Weights of a small GPT-style language model, trained from scratch on English Wikipedia: 9.44M parameters, a variant of Adam for these matrices.
MLP neurons of a small language model. Each row is named by its layer, matrix (gate and up: input weights) and neuron, and shows model dimensions 80-143. Each number is 200 + 20 x the weight over its row's rms, rounded and kept within 0 to 999. A neuron's up and down rows have the sign that makes its largest values positive.
After each neuron's rows, "fires on" lists the tokens most often at its 100 highest values on Wikipedia text that the model never trained on. A number after a token or word is its count.

L7.gate292,221,187,211,226,173,175,153,215,249,241,189,182,217,197,220,224,199,215,236,230,208,202,173,206,193,202,213,203,225,219,190,191,232,222,181,186,186,189,228,183,210,197,192,232,200,162,224,206,195,180,218,205,199,195,201,172,183,153,226,231,162,207,200,190
L7.up292,193,227,191,204,227,189,184,226,160,200,179,188,211,180,195,207,200,159,185,194,193,200,194,222,226,235,186,224,169,176,201,188,202,196,216,209,226,169,191,184,168,203,175,211,206,189,188,180,203,167,228,221,194,214,198,194,181,174,192,182,173,222,206,219
fires on: "ly" 17, " named" 9, " either" 7, " called" 7, "t" 6, "e" 6

L7.gate250,207,194,209,229,203,189,205,203,204,201,160,210,219,222,209,223,231,195,180,226,213,219,172,165,221,195,227,172,211,238,172,158,218,156,195,214,192,204,209,188,168,217,158,188,188,191,199,215,202,195,225,164,221,203,208,205,160,197,171,192,160,177,200,193
L7.up250,209,194,202,208,214,193,195,193,173,210,194,169,208,167,200,206,222,225,187,222,182,215,196,210,202,233,202,195,236,201,222,205,197,179,194,185,182,206,171,179,208,198,222,163,149,181,160,204,182,173,174,199,231,189,207,227,183,199,162,130,225,203,213,223
fires on: " His" 18, "it" 16, " and" 15, " his" 5

L5.gate128,171,215,200,184,212,191,212,234,193,231,181,163,232,184,227,188,195,192,197,182,175,215,209,166,194,202,217,200,183,175,177,189,213,185,188,232,211,200,184,193,190,205,225,218,181,236,225,229,170,177,176,215,201,222,204,203,203,149,231,219,177,200,174,228
L5.up128,210,200,183,216,226,196,215,201,172,197,185,209,185,184,174,206,208,244,218,195,184,211,187,194,183,168,220,219,140,202,188,186,209,200,201,237,201,204,200,177,193,200,179,234,171,199,188,202,190,214,193,190,178,221,197,225,182,201,240,203,225,208,180,169
fires on: "al" 19, "s" 14, " /" 14, ":" 13, "ed" 6, "st" 6

L5.gate251,180,199,235,195,212,215,168,203,207,220,181,195,218,217,204,207,191,220,201,216,212,239,191,206,206,164,200,204,198,178,174,199,216,197,182,217,169,181,187,205,202,209,191,187,205,228,203,220,190,200,216,199,193,214,220,206,212,179,154,220,201,209,198,257
L5.up251,223,211,207,182,237,229,209,170,228,173,205,219,217,208,202,210,228,202,225,205,228,205,162,163,191,210,202,190,175,181,220,195,194,230,162,193,171,195,170,175,224,209,217,174,217,206,196,215,191,184,205,172,185,180,198,187,165,182,179,208,181,165,180,178
fires on: " St" 41, "." 13, " All" 10, "st" 5, "out" 5, " Cast" 5

L10.gate405,219,214,170,229,211,222,205,219,213,221,165,183,204,222,202,204,207,189,235,208,198,250,192,204,200,198,211,239,187,196,193,206,217,200,205,190,201,213,183,162,214,192,182,242,177,217,214,221,221,177,223,199,211,193,235,190,176,168,185,210,213,211,206,203
L10.up405,197,213,203,204,206,204,190,267,195,221,205,188,185,203,204,200,198,193,209,221,225,189,170,235,179,227,184,168,247,207,192,203,232,192,229,178,172,212,176,191,188,181,205,209,181,203,212,192,212,179,199,203,202,218,219,186,197,168,217,182,211,232,224,205
fires on: " E" 23, "e" 21, " " 14, " c" 11, "C" 8, "E" 6

L5.gate265,198,225,186,166,193,207,235,202,187,199,225,204,271,203,205,210,211,183,207,183,197,196,184,182,211,199,237,200,187,176,177,227,193,192,191,229,215,199,167,208,186,204,190,180,177,159,244,211,177,177,220,211,192,218,254,186,195,206,192,221,180,200,184,218
L5.up265,221,201,173,170,208,181,204,186,204,208,212,205,253,184,211,200,198,219,219,195,225,186,177,190,192,178,197,229,170,220,221,182,175,196,214,227,222,224,196,200,195,202,152,203,187,171,232,215,194,165,204,212,172,235,202,192,164,240,172,228,192,229,191,189
fires on: "0" 33, "al" 11, "-" 10, "di" 6, "mit" 5

L10.gate193,204,219,177,176,185,196,191,160,182,182,198,204,215,218,193,198,183,217,186,204,220,198,206,200,211,239,224,211,185,220,167,209,222,188,183,221,189,170,203,197,198,202,180,180,201,192,213,222,209,190,247,217,226,242,214,207,177,188,185,206,187,208,167,231
L10.up193,161,230,182,182,215,230,220,197,241,191,220,208,218,207,224,204,192,240,214,173,193,200,173,189,201,206,186,199,179,186,206,194,191,189,171,237,233,197,195,195,202,217,195,199,222,204,210,200,201,210,211,190,197,230,192,169,238,203,192,187,178,197,220,251
fires on: "0" 19, "+" 12, " code" 9, "|" 8, "2" 6, "DST" 6

L5.gate506,220,193,213,208,208,193,211,192,170,221,190,200,217,167,212,196,201,199,188,214,212,206,232,205,185,206,208,191,203,195,183,216,213,210,187,185,180,204,181,192,162,194,220,216,201,198,217,176,189,225,207,200,204,163,200,197,224,203,175,203,194,205,192,223
L5.up506,148,217,189,164,221,178,193,180,184,213,198,195,197,171,198,174,182,220,188,205,190,181,173,171,184,228,214,194,213,163,188,160,214,215,209,195,200,211,180,239,219,212,208,190,197,216,214,172,198,218,187,155,215,193,185,166,229,219,188,200,172,197,245,193
fires on: " Che" 13, " club" 9, "xi" 8, "ge" 7, " to" 7, "ğ" 7

L13.gate184,197,190,225,208,210,181,214,166,207,186,169,182,187,152,188,194,191,179,191,170,216,228,170,206,209,221,185,194,210,206,172,188,193,165,181,191,157,226,188,191,213,246,237,207,180,201,190,207,207,242,208,202,233,199,205,220,230,212,186,209,225,165,190,237
L13.up184,173,184,233,222,176,202,228,168,209,192,176,199,192,182,171,213,207,224,181,196,223,202,242,202,212,194,195,233,174,201,172,184,206,190,186,205,192,207,197,179,160,211,176,233,196,233,212,165,220,193,189,165,234,167,192,150,203,172,197,228,189,179,243,207
fires on: ")" 21, "," 13, " is" 9, " was" 6, ")," 4

L10.gate404,192,225,229,206,203,200,182,191,216,205,178,190,202,190,221,168,186,191,177,167,218,232,175,206,206,248,212,186,186,209,181,179,203,176,190,212,170,209,164,188,197,226,210,200,192,210,212,216,211,179,190,197,185,202,204,198,195,203,172,195,200,190,191,212
L10.up404,155,242,215,199,202,218,210,179,244,197,186,204,187,149,224,210,180,193,185,177,214,188,199,209,197,200,235,231,187,220,185,207,177,194,219,201,215,246,220,204,222,202,151,233,209,193,195,202,194,185,224,194,193,175,209,191,190,188,168,170,214,209,197,195
fires on: " was" 45, " film" 8, "," 8, " is" 5

L13.gate1,191,223,219,194,192,229,236,219,204,225,204,169,208,247,241,156,189,212,238,193,219,200,228,187,156,231,215,219,208,187,213,198,205,204,173,198,166,181,197,216,206,179,169,180,206,207,195,214,225,201,186,180,207,233,199,220,198,216,188,210,161,199,191,233
L13.up1,174,215,183,185,234,205,217,239,230,203,211,228,225,222,222,191,195,228,209,199,219,203,198,196,173,202,233,197,179,158,193,192,217,215,180,193,220,181,199,193,190,175,172,193,224,199,217,170,206,212,179,196,210,232,213,185,218,205,204,204,174,231,204,180
fires on: " " 31, "0" 26, "'" 19, "2" 11

L10.gate192,199,209,175,192,198,221,210,212,234,217,175,216,205,179,199,207,213,202,212,215,189,221,221,184,165,189,230,188,216,208,211,187,244,149,229,244,222,207,235,193,167,195,196,189,187,184,216,169,236,161,212,215,207,167,199,184,192,186,203,221,193,208,200,188
L10.up192,213,189,198,226,186,155,173,205,227,190,180,238,200,249,185,187,199,179,195,218,170,190,197,216,177,222,195,199,178,194,238,192,206,173,229,236,221,147,230,231,212,196,170,198,200,175,209,153,170,207,193,217,218,229,185,225,193,185,189,213,204,191,240,205
fires on: " " 82, "0" 7

L13.gate185,205,195,199,213,181,239,200,208,218,232,185,194,196,228,196,181,234,245,220,189,204,179,218,182,193,220,207,233,228,145,189,193,205,225,178,217,141,209,192,218,218,156,186,193,216,198,220,216,184,214,183,222,218,236,198,186,204,197,205,213,208,214,168,185
L13.up185,212,207,186,193,196,203,205,222,211,220,188,242,207,212,179,237,168,221,204,164,189,185,186,189,218,205,231,219,211,246,204,235,199,211,184,194,206,178,215,227,205,211,199,193,221,220,216,215,199,171,204,178,215,187,173,184,237,220,216,206,182,206,169,206
fires on: "-" 34, "'" 12, " " 11, "pen" 5

L7.gate299,188,194,184,204,195,225,186,194,209,214,197,190,211,198,215,179,208,220,213,179,193,221,174,237,211,190,211,195,273,175,187,199,194,170,206,178,191,188,199,193,239,204,187,177,193,207,210,188,220,195,232,226,183,211,192,215,179,213,210,185,155,172,172,184
L7.up299,231,185,195,190,190,165,178,198,211,170,158,211,198,177,191,209,162,211,185,210,219,184,232,229,188,177,201,248,199,207,189,220,194,181,228,160,176,188,209,190,183,207,225,202,208,228,213,218,219,210,188,200,222,179,186,206,198,177,211,199,188,212,218,189
fires on: "s" 14, "em" 10, "pos" 9, "r" 9, "ir" 8

L2.gate262,176,231,206,217,233,203,202,238,194,213,130,208,201,215,220,217,206,230,205,205,199,227,202,208,174,199,211,180,214,229,138,229,225,203,196,209,170,219,197,182,199,217,186,193,196,194,182,197,205,206,212,199,237,206,221,174,210,211,188,184,186,177,186,214
L2.up262,197,218,222,229,209,194,188,216,211,221,182,209,185,227,193,196,213,222,235,172,169,188,191,216,237,198,172,184,209,219,190,231,191,208,195,215,175,232,195,203,184,192,189,178,188,176,189,183,163,235,200,191,217,247,194,152,232,201,227,224,186,187,214,197
fires on: " con" 52, " Con" 40, "Con" 6

L9.gate32,148,234,199,187,202,199,202,220,177,195,203,198,186,188,207,174,203,216,175,222,183,190,185,178,186,189,246,188,244,183,197,174,201,189,204,236,165,195,196,168,210,219,159,208,178,198,218,213,227,190,236,195,199,212,237,145,194,203,185,199,185,205,202,196
L9.up32,215,193,207,224,216,226,213,167,204,235,195,225,198,215,184,215,194,217,227,191,162,204,197,222,227,227,210,183,207,210,203,208,200,190,200,162,178,213,216,209,256,241,200,178,176,199,212,198,188,233,217,210,192,201,213,195,207,188,193,208,195,200,200,184
fires on: " can" 46, " con" 24, " Census" 6, "Con" 5, "con" 4

L13.gate420,186,199,183,164,188,210,177,194,223,204,196,224,249,196,207,203,214,200,180,218,209,213,199,211,183,199,199,172,222,219,172,195,211,196,247,190,164,167,231,195,181,192,178,246,220,194,245,206,191,223,215,191,216,193,237,194,180,208,226,227,179,185,192,194
L13.up420,181,211,205,165,193,210,206,190,186,174,205,200,221,171,208,203,208,204,193,206,186,208,195,211,191,191,213,212,211,217,249,181,196,185,223,205,211,157,193,190,209,175,156,173,199,179,231,209,188,212,199,225,174,204,225,131,197,225,187,253,199,229,194,173
fires on: "0" 81, "." 7, "rea" 4

L7.gate206,224,205,219,242,191,206,192,185,254,235,155,192,216,179,186,184,162,189,207,206,200,201,174,211,214,201,181,196,208,205,191,203,240,172,208,196,214,208,201,170,225,222,177,221,181,173,201,197,219,228,216,183,194,194,221,188,193,170,216,231,197,192,189,222
L7.up206,186,216,189,149,209,193,209,209,221,204,228,202,191,196,199,236,151,204,190,198,242,191,178,178,190,192,200,169,204,192,197,170,222,222,220,234,186,203,213,190,232,184,198,188,196,186,212,197,230,208,195,210,209,180,203,183,243,226,228,195,190,187,185,181
fires on: "R" 27, "/" 19, " set" 15, " played" 11, " /" 11

L12.gate203,192,205,229,171,190,182,178,211,231,208,193,195,186,194,217,217,186,240,202,178,224,180,196,186,190,170,209,212,216,191,192,181,191,222,189,227,190,200,193,209,185,229,189,207,221,183,211,215,239,208,181,203,200,208,209,207,182,186,231,205,169,190,164,224
L12.up203,193,155,205,204,224,200,171,184,215,256,189,198,191,215,171,187,194,213,213,193,198,241,224,191,185,202,196,215,187,175,181,197,163,204,204,177,205,212,216,195,186,194,207,233,161,231,205,190,189,196,198,193,206,197,182,218,224,174,231,180,234,212,157,174
fires on: "-" 68, "ella" 10, "ium" 4, " (" 4

L9.gate390,163,219,222,218,198,218,181,207,218,206,220,151,170,203,218,185,195,163,239,207,199,230,165,198,194,198,210,222,220,197,165,172,200,188,199,172,195,200,154,217,233,208,189,196,194,181,226,196,198,216,206,215,195,191,207,170,189,174,184,212,199,188,207,232
L9.up390,226,216,204,209,235,153,170,206,196,204,191,185,175,203,205,161,198,205,166,238,225,203,177,225,192,226,178,182,195,239,184,150,179,202,227,190,192,211,201,192,209,190,222,192,200,194,210,226,214,195,231,204,136,231,216,178,166,192,208,201,217,176,218,221
fires on: "e" 42, "8" 19, "E" 11, "'" 8, " not" 6

L10.gate121,193,211,219,223,197,215,203,202,217,205,199,199,181,248,207,230,175,190,151,209,162,214,205,188,213,209,220,192,228,209,176,215,220,191,185,190,158,191,205,190,216,215,206,178,208,182,207,220,178,196,236,186,186,218,222,199,208,195,157,185,200,189,184,195
L10.up121,190,214,190,214,180,214,197,200,245,196,216,202,237,172,192,194,197,193,207,191,186,185,192,235,199,178,193,207,202,213,193,190,197,182,169,179,168,223,199,206,231,224,229,189,164,215,210,210,196,203,215,162,224,229,229,182,222,226,204,197,189,188,190,207
fires on: "==" 52, " ==" 19, " career" 4, " proceed" 4

L9.gate55,219,226,210,218,215,202,218,174,207,209,204,224,191,187,224,209,202,201,183,206,221,231,202,207,186,222,222,194,214,189,179,203,219,180,242,209,190,171,221,158,201,204,186,230,209,180,208,215,222,182,207,234,216,231,194,188,185,177,214,250,197,186,188,218
L9.up55,170,195,207,194,185,192,246,206,207,160,199,193,197,183,234,182,212,194,222,192,187,214,206,180,224,177,192,192,235,205,213,181,208,177,207,175,196,187,200,212,165,210,203,235,216,197,199,215,197,208,222,193,215,232,191,219,207,189,205,182,171,170,171,224
fires on: "." 50, ";" 38, ":" 8

L13.gate4,210,201,204,184,171,246,211,223,208,213,195,211,209,229,182,230,186,213,177,188,197,213,169,192,208,164,201,251,197,204,171,194,218,223,205,213,189,158,221,199,212,202,187,224,205,187,188,197,204,192,220,212,181,214,213,192,158,167,185,219,216,200,185,195
L13.up4,179,264,207,199,198,240,199,191,198,231,221,223,187,220,209,221,171,203,202,204,214,212,183,182,187,194,193,217,198,186,180,179,218,221,201,182,174,194,169,216,203,198,192,184,225,208,224,208,210,213,214,194,229,193,197,232,165,168,173,224,206,192,201,219
fires on: " D" 38, " St" 30, "." 14, " Saint" 8

L9.gate460,185,199,227,219,208,194,225,208,227,231,203,221,198,166,224,146,219,191,192,236,188,199,214,224,191,206,195,232,210,187,180,222,207,197,214,237,206,192,180,201,209,238,214,194,186,165,198,218,171,244,211,203,193,205,205,232,174,175,173,171,161,189,199,202
L9.up460,175,204,213,214,194,167,181,201,205,195,200,192,203,160,232,183,202,157,168,197,202,241,180,187,200,208,174,230,217,187,202,184,225,196,211,165,188,213,163,185,180,200,199,176,196,239,206,202,179,181,186,178,196,199,230,212,203,200,182,189,204,196,208,229
fires on: "born" 24, "=" 23, "==" 20, " footballer" 4

L10.gate138,186,221,218,183,200,191,208,184,201,194,192,189,191,237,201,212,181,214,223,215,185,231,208,174,162,212,208,205,220,200,186,210,226,179,175,202,181,179,179,193,208,239,183,199,186,197,234,202,193,203,197,197,207,231,199,202,217,184,181,227,195,203,191,262
L10.up138,142,182,200,206,212,184,182,213,216,220,194,198,189,221,226,201,229,218,181,190,182,206,188,208,184,204,176,240,206,181,183,202,205,197,146,162,167,192,188,189,245,218,192,235,196,230,238,202,180,237,216,160,214,212,193,174,234,199,222,200,186,204,174,218
fires on: "." 61, "==" 26, " ==" 12

L3.gate239,218,224,210,229,210,196,171,197,197,202,186,182,204,190,202,192,196,166,190,227,195,229,185,188,210,170,197,183,202,168,174,243,220,189,194,207,153,210,196,181,235,200,208,223,171,171,210,183,222,202,223,249,181,192,227,196,171,185,206,185,197,201,200,257
L3.up239,226,185,211,198,190,246,240,181,208,219,228,228,201,202,223,239,197,195,200,205,197,202,193,194,191,161,208,205,218,226,212,218,211,174,188,153,184,216,225,183,179,190,189,156,174,174,156,205,202,224,221,215,209,188,200,207,238,199,225,224,201,218,223,200
fires on: "c" 17, "-" 14, "di" 12, " in" 8, "in" 6, "vi" 4

L6.gate7,197,190,215,214,162,181,202,181,196,204,201,162,195,217,201,206,223,180,204,223,190,203,191,191,196,192,217,179,196,234,203,182,229,164,211,211,193,159,195,163,155,181,182,176,192,166,193,167,205,213,218,180,208,198,186,189,177,212,222,215,202,196,187,157
L6.up7,195,184,227,209,179,166,244,203,199,168,190,224,190,172,190,172,208,235,189,191,181,176,215,229,220,181,179,213,184,197,193,193,209,208,218,208,215,217,186,200,206,210,228,208,225,213,210,174,224,210,217,209,194,215,229,205,167,200,203,185,186,207,174,212
fires on: " My" 20, " more" 12, "Single" 10, "y" 7, "hy" 6, "er" 4

L13.gate340,175,203,194,187,204,187,244,196,197,220,202,202,224,217,221,226,173,216,217,206,200,218,192,181,196,206,217,198,194,189,185,223,214,224,203,212,196,171,219,212,195,190,203,232,205,203,224,197,204,187,234,243,203,165,245,201,198,169,196,223,168,208,201,197
L13.up340,190,208,192,192,188,222,234,241,171,226,200,221,194,181,209,202,231,237,192,168,178,231,182,188,239,219,199,189,171,193,200,195,197,188,194,201,189,192,183,201,185,204,187,229,197,181,213,203,204,217,191,217,163,182,238,247,207,192,200,187,208,212,205,219
fires on: " |" 42, " " 37, ":" 7

L7.gate372,200,210,225,182,159,200,211,183,208,190,199,216,211,197,194,191,162,231,207,180,166,188,217,209,192,204,222,195,218,212,177,218,198,156,176,227,200,190,165,197,226,213,227,183,199,200,229,199,183,183,220,206,206,187,202,230,208,175,192,221,178,188,213,209
L7.up372,196,208,197,190,191,198,202,215,198,180,227,218,243,233,205,244,223,211,182,216,199,192,203,188,223,230,196,208,194,186,206,239,196,200,167,191,230,197,199,196,209,189,178,191,198,189,197,177,139,195,219,203,166,181,212,191,193,211,171,189,178,199,232,196
fires on: " November" 16, "3" 12, "4" 10, "ach" 8, "2" 7, " October" 6

L10.gate285,197,197,192,207,204,197,212,215,232,229,177,200,215,202,204,215,178,194,200,184,201,209,182,195,195,191,210,190,216,223,186,190,196,180,216,228,222,202,211,177,151,220,185,201,174,166,260,194,211,198,226,230,187,109,199,161,181,178,202,215,201,201,189,188
L10.up285,232,226,214,192,203,181,198,191,211,178,211,200,207,244,236,221,243,220,207,198,202,203,225,195,198,204,200,219,219,197,217,174,205,186,178,161,222,193,197,183,210,168,211,191,244,207,200,171,185,217,176,205,200,199,194,199,196,236,194,229,166,182,212,234
fires on: "5" 22, "0" 20, "6" 9, "1" 9, "4" 9, "7" 7

L10.gate264,200,195,196,181,166,213,199,188,197,209,177,201,225,189,202,182,190,185,218,218,242,197,187,176,204,225,206,175,192,195,191,191,230,189,233,214,203,205,186,175,158,213,176,197,174,218,190,212,195,196,186,200,192,171,232,235,193,225,237,198,195,196,210,192
L10.up264,190,218,194,184,190,196,244,165,200,254,190,221,204,224,185,153,212,219,219,193,225,212,184,206,203,236,182,214,197,192,206,194,203,195,205,174,185,207,196,241,206,192,174,194,182,184,184,194,161,228,186,185,168,201,207,217,220,210,189,185,209,222,200,198
fires on: "\n" 55, " that" 14, " following" 6, "This" 6, " which" 6, " who" 5

L3.gate344,182,199,173,185,193,202,174,205,201,215,171,189,252,186,188,182,204,202,213,219,200,226,194,198,202,168,215,186,159,161,199,193,226,193,161,217,207,167,186,234,181,238,215,238,192,198,206,219,219,190,204,251,184,199,208,194,188,208,216,230,200,212,199,237
L3.up344,175,181,183,197,189,192,182,220,191,197,245,185,206,263,225,190,181,212,203,192,204,151,225,255,194,210,188,164,176,211,225,198,210,204,223,216,171,206,202,185,159,183,204,202,185,202,176,197,207,170,203,195,168,189,172,192,260,201,219,229,176,193,229,199
fires on: "ly" 55, " before" 14, " finally" 7, " officially" 6

L3.gate10,207,226,224,169,183,224,219,209,215,180,221,197,194,193,217,198,188,197,204,198,170,202,214,195,205,215,199,195,212,193,203,232,219,207,190,176,197,187,169,144,185,194,224,211,187,193,225,217,189,221,193,189,190,183,219,213,211,213,190,240,221,244,193,185
L3.up10,192,219,229,204,198,196,222,204,196,196,211,216,199,218,172,219,187,204,192,205,186,198,202,185,213,202,209,166,251,259,224,183,208,200,201,164,207,186,224,193,152,184,207,182,236,187,191,216,221,198,222,209,216,223,201,195,210,188,238,190,207,203,181,191
fires on: "ven" 16, "d" 11, "gar" 10, "j" 7, "li" 6, "var" 5

L3.gate479,190,208,184,213,201,170,181,184,179,174,194,177,196,248,201,214,208,182,198,210,219,209,195,160,175,216,176,208,177,225,169,219,193,212,216,218,200,156,173,193,165,168,169,192,229,195,180,207,210,228,202,145,219,201,214,192,175,206,180,181,213,189,167,188
L3.up479,213,195,178,205,198,169,240,221,213,185,190,216,230,206,202,218,241,214,192,192,221,205,213,201,211,255,228,198,175,209,184,171,211,204,195,227,189,186,177,211,204,218,169,244,208,227,204,210,206,227,219,175,180,234,172,201,191,176,197,202,234,230,177,174
fires on: "ing" 16, "k" 12, "y" 12, " My" 12, "nd" 10, "able" 5

L2.gate59,222,205,183,187,200,185,199,216,216,185,207,202,196,240,206,197,217,199,221,198,210,229,191,174,166,205,193,219,225,178,182,214,202,194,160,198,182,189,195,220,183,208,176,198,269,227,217,199,198,210,205,195,228,225,190,175,203,202,181,225,199,191,171,222
L2.up59,191,186,203,200,187,209,205,202,195,200,194,205,182,231,203,181,243,184,237,187,170,221,194,207,201,205,189,218,216,174,219,181,200,176,181,179,178,178,190,215,185,183,172,221,259,251,230,190,187,204,220,196,225,222,197,169,162,191,174,229,230,195,209,198
fires on: "==" 67, "===" 20, " ==" 9

L9.gate474,210,176,182,230,199,191,175,180,236,207,179,203,197,183,210,208,196,173,212,213,219,187,189,214,187,207,222,220,209,199,198,158,224,190,189,190,196,153,216,211,169,219,193,190,203,185,163,197,202,215,199,225,185,175,214,179,209,213,217,215,187,204,194,197
L9.up474,194,195,238,228,193,217,174,198,192,255,195,183,222,176,195,207,227,171,198,214,210,184,222,198,182,178,222,212,200,204,201,214,197,210,193,196,200,180,214,189,172,185,211,218,201,206,208,182,204,160,223,216,222,228,214,197,195,192,243,189,184,204,205,203
fires on: " named" 17, "ed" 10, " called" 10, "d" 6, " elected" 6, " selected" 6

L3.gate310,185,211,199,185,222,219,228,178,217,223,222,233,228,201,192,204,223,194,222,158,219,225,199,218,209,223,222,221,240,190,183,165,189,190,217,204,201,160,201,173,168,200,189,215,198,161,214,199,200,201,209,221,177,166,229,224,183,159,202,186,177,198,200,218
L3.up310,203,212,229,212,210,222,202,211,203,210,220,235,229,224,226,209,203,224,193,157,160,233,153,161,196,205,200,175,233,209,243,239,215,202,213,215,212,160,196,184,198,195,200,229,213,181,225,203,201,199,206,213,178,179,214,177,197,209,231,188,183,222,248,218
fires on: ":" 87, "s" 6, "ta" 4

L6.gate219,217,224,223,237,177,205,203,198,204,177,214,215,223,167,217,185,176,191,190,236,196,224,182,195,187,182,224,224,205,195,188,182,213,190,195,206,180,189,188,187,202,209,194,235,174,195,226,198,196,188,246,206,234,235,221,192,226,186,216,194,216,200,199,224
L6.up219,166,173,155,222,206,199,186,216,229,186,190,230,163,211,171,156,215,238,201,248,194,205,181,193,196,171,208,195,240,211,174,166,225,192,230,196,179,202,186,199,190,203,172,223,206,170,221,208,179,233,208,192,252,248,199,216,195,218,217,158,202,179,181,224
fires on: ":" 19, ";" 13, " Mi" 11, "i" 8, "0" 8

L6.gate127,192,197,217,222,166,180,193,221,216,190,202,157,198,211,202,191,214,200,185,215,190,206,212,228,173,201,203,177,174,205,227,171,240,185,199,189,197,206,170,164,178,223,194,232,173,203,218,219,184,203,184,209,207,197,201,214,151,203,216,216,193,209,221,230
L6.up127,206,198,187,180,196,207,210,226,211,196,240,213,195,189,197,188,175,220,230,207,184,209,234,224,188,233,199,217,201,202,216,162,190,232,179,233,190,168,173,196,187,191,175,195,183,172,173,217,236,191,198,204,166,187,206,214,208,226,211,261,174,205,192,181
fires on: " before" 26, "ly" 22, " when" 9, " did" 6, "ra" 6, "st" 4

L12.gate297,215,245,211,172,202,180,188,187,209,186,193,191,231,203,229,198,200,203,205,211,197,195,159,187,167,209,199,181,218,204,209,179,213,224,238,225,168,200,174,161,143,209,175,183,145,205,206,186,167,212,219,190,212,180,219,206,196,207,200,216,172,193,219,227
L12.up297,191,208,193,230,238,190,214,173,210,175,183,184,175,166,228,184,248,210,234,173,190,193,176,191,176,225,201,231,235,186,218,172,218,207,205,172,205,192,166,225,183,232,215,162,200,183,178,210,182,198,195,217,204,185,218,222,174,218,148,181,215,208,223,205
fires on: "\n" 69, " his" 5, " her" 4

L7.gate369,193,230,200,199,149,182,229,202,196,227,190,147,208,211,205,154,226,203,189,196,198,217,175,186,205,193,217,196,218,193,190,204,209,176,179,240,169,199,155,193,192,210,177,177,193,216,212,185,195,198,196,181,224,212,221,214,210,218,191,228,179,191,196,261
L7.up369,204,175,184,167,192,192,215,261,212,183,195,217,208,225,178,216,184,238,191,195,220,191,204,173,224,248,236,221,189,207,207,224,195,207,172,226,195,186,199,230,201,199,197,189,203,211,213,236,166,190,221,228,218,194,206,209,192,206,192,188,186,208,217,213
fires on: " December" 13, " July" 13, " November" 10, " August" 10, " October" 8, " April" 7

L6.gate152,193,209,159,192,188,203,201,232,245,197,204,236,221,201,211,202,201,203,175,237,242,209,188,184,199,198,201,215,232,196,199,202,160,211,185,225,202,193,197,173,163,215,199,170,198,173,206,216,212,221,216,206,211,186,205,178,169,171,188,204,180,222,196,232
L6.up152,171,206,180,218,184,223,154,186,198,192,234,214,214,213,212,179,230,184,142,229,192,226,203,227,194,183,188,231,230,181,192,205,180,233,218,185,189,186,156,191,184,199,226,182,188,185,212,205,189,213,229,191,197,187,203,219,142,193,205,192,193,208,216,232
fires on: "==" 82, "-" 17

L6.gate72,165,213,205,215,204,218,222,198,216,209,187,199,235,180,222,213,198,212,189,172,201,219,198,194,187,196,210,200,182,189,209,222,221,215,189,205,198,195,175,207,215,180,179,235,213,212,218,188,216,184,224,223,213,213,200,229,183,173,234,196,212,206,170,225
L6.up72,184,168,184,193,163,178,173,191,212,210,223,214,183,172,182,193,198,226,183,193,183,197,196,184,180,198,185,184,135,176,207,159,187,217,201,196,239,199,164,198,222,165,173,254,209,175,206,219,164,211,204,203,220,216,213,212,222,181,202,218,220,201,194,214
fires on: ":" 19, " –" 13, "g" 11, "cu" 11, " R" 10, " —" 9

L6.gate93,200,221,183,197,183,205,198,158,241,190,195,193,214,231,212,199,181,241,176,203,228,208,170,209,187,199,227,218,230,194,180,202,227,170,183,179,187,186,199,184,186,212,199,186,182,199,213,185,210,202,203,227,207,178,201,214,207,207,213,196,163,198,196,217
L6.up93,196,218,194,183,233,225,209,187,211,175,216,215,194,231,191,181,172,243,223,198,195,187,192,206,178,169,212,204,195,231,165,205,181,212,190,184,168,198,239,194,184,197,163,203,232,186,199,207,211,250,196,217,202,190,208,210,204,163,214,179,209,204,196,177
fires on: "ir" 15, " Dr" 14, "dr" 9, "r" 6, "br" 6, " Mr" 6

L2.gate306,178,219,209,178,180,199,212,201,217,204,166,235,191,255,203,205,236,183,213,176,195,188,209,191,186,220,244,185,184,229,196,190,215,157,208,211,203,186,213,196,220,182,202,222,201,204,232,231,192,173,224,188,180,208,197,219,233,229,216,221,174,206,220,193
L2.up306,197,210,222,190,198,218,154,221,214,180,168,235,195,204,193,191,204,206,188,213,195,182,198,161,201,221,229,213,205,209,202,188,220,194,224,201,199,186,245,190,175,206,185,221,217,224,224,219,192,181,194,191,186,199,205,216,208,218,224,208,191,223,192,188
fires on: "mo" 29, " score" 6, "at" 6, "me" 5, " come" 5, "ho" 5